python train.py --num_key_value_heads=3 --intermediate_size=1536 --hidden_act="swiglu" --norm="rmsnorm" --norm_place="out" --rope_theta=500000.0 --rope_fraction=1.0 --init_std_up=0.0407 --beta1=0.9 --weight_decay=0.0 --decay_shape="linear" --max_steps=10068
MLP neurons of a small language model. Each row is named by its layer, matrix (down: output weights) and neuron, and shows model dimensions 96-191. Each number is 50 + 10 x the weight over its row's rms, rounded and kept within 0 to 99. A neuron's up and down rows have the sign that makes its largest values positive.
Before each neuron's rows, "fires before" lists the tokens most often just after its 100 highest values on Wikipedia text that the model never trained on.

fires before: " |", ",", " (", ":", " of"
L3.down787:34 51 52 29 59 54 48 40 11 34 46 43 41 38 40 51 51 68 59 85 51 52 41 63 68 41 60 40 40 54 61 64 53 62 41 59 55 59 55 58 58 56 67 53 44 41 52 53 71 55 47 40 56 53 24 60 37 32 54 53 45 49 54 62 53 33 51 45 43 46 44 24 48 49 71 47 61 50 49 50 39 56 47 53 51 70 55 66 51 62 57 36 45 49 47 52

fires before: "\n"
L3.down1386:46 39 40 62 68 47 42 68 43 33 45 43 52 57 56 34 65 60 55 33 58 61 43 54 32 42 40 44 42 47 59 38 53 45 58 33 62 31 39 50 62 52 39 31 52 37 53 66 50 59 69 50 59 51 54 45 52 55 50 40 61 56 54 45 60 53 68 34 41 53 57 53 28 50 51 50 36 32 59 47 45 28 51 64 39 50 50 46 31 54 53 43 52 48 27 30

fires before: "\n"
L3.down796:51 38 52 76 39 62 35 61 47 66 47 54 33 57 49 55 62 49 51 42 57 47 45 54 31 43 42 58 37 54 47 51 43 56 54 31 58 54 31 52 45 39 64 51 47 47 50 53 36 56 37 48 49 34 42 59 45 63 53 48 62 49 57 72 63 55 61 37 53 56 47 76 48 45 45 46 53 39 43 57 57 46 54 62 51 48 44 48 37 43 64 46 46 42 55 44

fires before: "-", "\n"
L3.down660:45 56 62 51 58 66 57 50 47 51 42 61 57 44 64 43 45 46 39 57 48 49 46 54 46 16 51 62 44 43 36 43 41 59 45 69 55 52 45 49 57 40 47 53 39 36 39 39 66 43 56 49 63 65 57 54 59 37 57 63 40 53 44 25 55 70 69 58 47 42 54 36 58 38 55 62 51 37 63 42 53 49 65 69 55 60 57 53 52 63 52 51 52 52 48 53

fires before: " |", ".", " Reg", ",", "\n", ":"
L3.down1344:62 48 50 70 50 54 45 55 35 61 54 61 58 37 60 32 54 56 47 35 50 50 47 59 53 68 50 52 50 52 31 42 68 44 39 57 43 67 46 37 54 59 44 48 60 41 52 66 55 33 52 52 45 30 51 46 57 53 60 53 51 50 60 38 48 45 53 54 40 47 62 57 41 41 47 40 36 58 38 31 52 42 64 59 41 45 55 31 43 39 48 49 50 56 24 59

fires before: "-", "\n"
L3.down1438:50 53 49 65 40 61 38 43 54 48 38 72 62 41 50 26 53 44 62 47 51 41 54 65 60 15 45 58 42 55 33 62 52 49 43 66 44 65 44 41 48 49 56 45 40 47 60 56 45 56 30 48 53 67 43 33 50 43 56 41 47 48 49 32 54 69 56 59 49 61 53 45 49 45 61 45 55 53 56 46 48 40 73 71 42 61 61 46 67 55 36 56 50 47 37 64

fires before: " |", " /", ")", "\n"
L3.down1253:46 47 73 58 50 49 44 55 50 57 44 53 40 50 42 58 60 56 69 70 74 45 53 39 36 40 36 60 51 46 36 49 52 62 51 49 44 44 41 43 83 49 21 38 42 62 52 70 34 50 43 34 53 46 38 35 51 57 58 35 45 49 36 57 49 63 40 56 51 52 60 59 48 64 47 39 46 63 50 54 48 50 46 53 58 58 57 55 48 48 66 62 29 53 48 46

fires before: " |", "%", ")", " (", "one", "."
L3.down228:50 32 61 43 41 46 49 53 40 33 64 53 51 60 55 61 39 44 51 39 57 52 41 46 51 44 35 67 43 37 47 66 34 51 33 52 64 29 68 38 62 39 63 67 55 64 64 46 61 56 54 58 63 44 42 47 45 47 26 36 52 56 34 50 44 42 40 47 56 48 63 53 38 55 42 52 47 53 53 45 46 37 51 32 68 53 37 76 60 57 51 36 51 43 51 54

fires before: " |", "==", ",", " (", ":", ";"
L3.down1311:47 41 60 35 37 54 40 57 52 50 39 63 47 36 55 40 70 57 51 50 52 39 57 50 55 54 58 58 56 35 51 49 45 42 39 39 40 37 56 43 48 52 58 63 46 51 60 48 61 58 47 43 55 32 45 69 55 58 49 58 50 49 44 46 49 39 62 44 48 61 48 65 54 58 67 35 46 51 42 43 59 52 64 37 60 36 50 61 68 53 62 36 51 43 73 47

fires before: " |", ",", "°", " (", "M"
L3.down736:50 48 59 50 50 68 29 32 43 37 44 50 39 53 54 57 47 59 48 45 55 42 51 66 70 47 43 41 41 51 58 41 71 59 45 62 60 47 62 44 63 63 54 42 52 60 52 45 55 38 58 56 43 41 64 46 54 50 57 39 58 38 38 64 52 47 47 45 56 55 43 53 45 67 33 47 64 71 38 54 57 58 43 33 71 56 43 60 67 48 53 68 52 48 50 48

fires before: " |", " /", "'s", ",", " 1921", "."
L3.down1303:57 52 57 42 53 49 39 42 72 59 50 38 41 55 58 50 43 56 46 42 47 66 54 47 67 58 56 53 47 46 37 48 66 52 45 47 69 52 55 55 58 52 52 60 52 26 50 58 42 58 39 63 69 50 54 51 53 54 60 52 54 57 41 45 52 40 63 44 42 43 42 52 49 59 58 43 68 53 77 48 59 68 49 60 42 44 52 32 42 60 39 49 58 58 50 57

fires before: "-", "|", "l", "|---|---|---|---|---|---|", "|---|---|---|---|", "mar"
L3.down460:49 43 52 50 45 53 44 53 51 30 38 55 38 44 36 37 52 48 43 53 48 52 53 59 60 27 44 55 48 54 54 44 50 53 55 71 38 62 45 56 59 56 49 37 42 36 46 28 59 58 38 57 68 52 63 41 46 46 46 62 60 45 26 37 39 70 55 56 52 56 49 51 48 45 33 41 39 38 62 51 35 47 75 58 37 51 61 52 39 54 43 57 62 67 48 40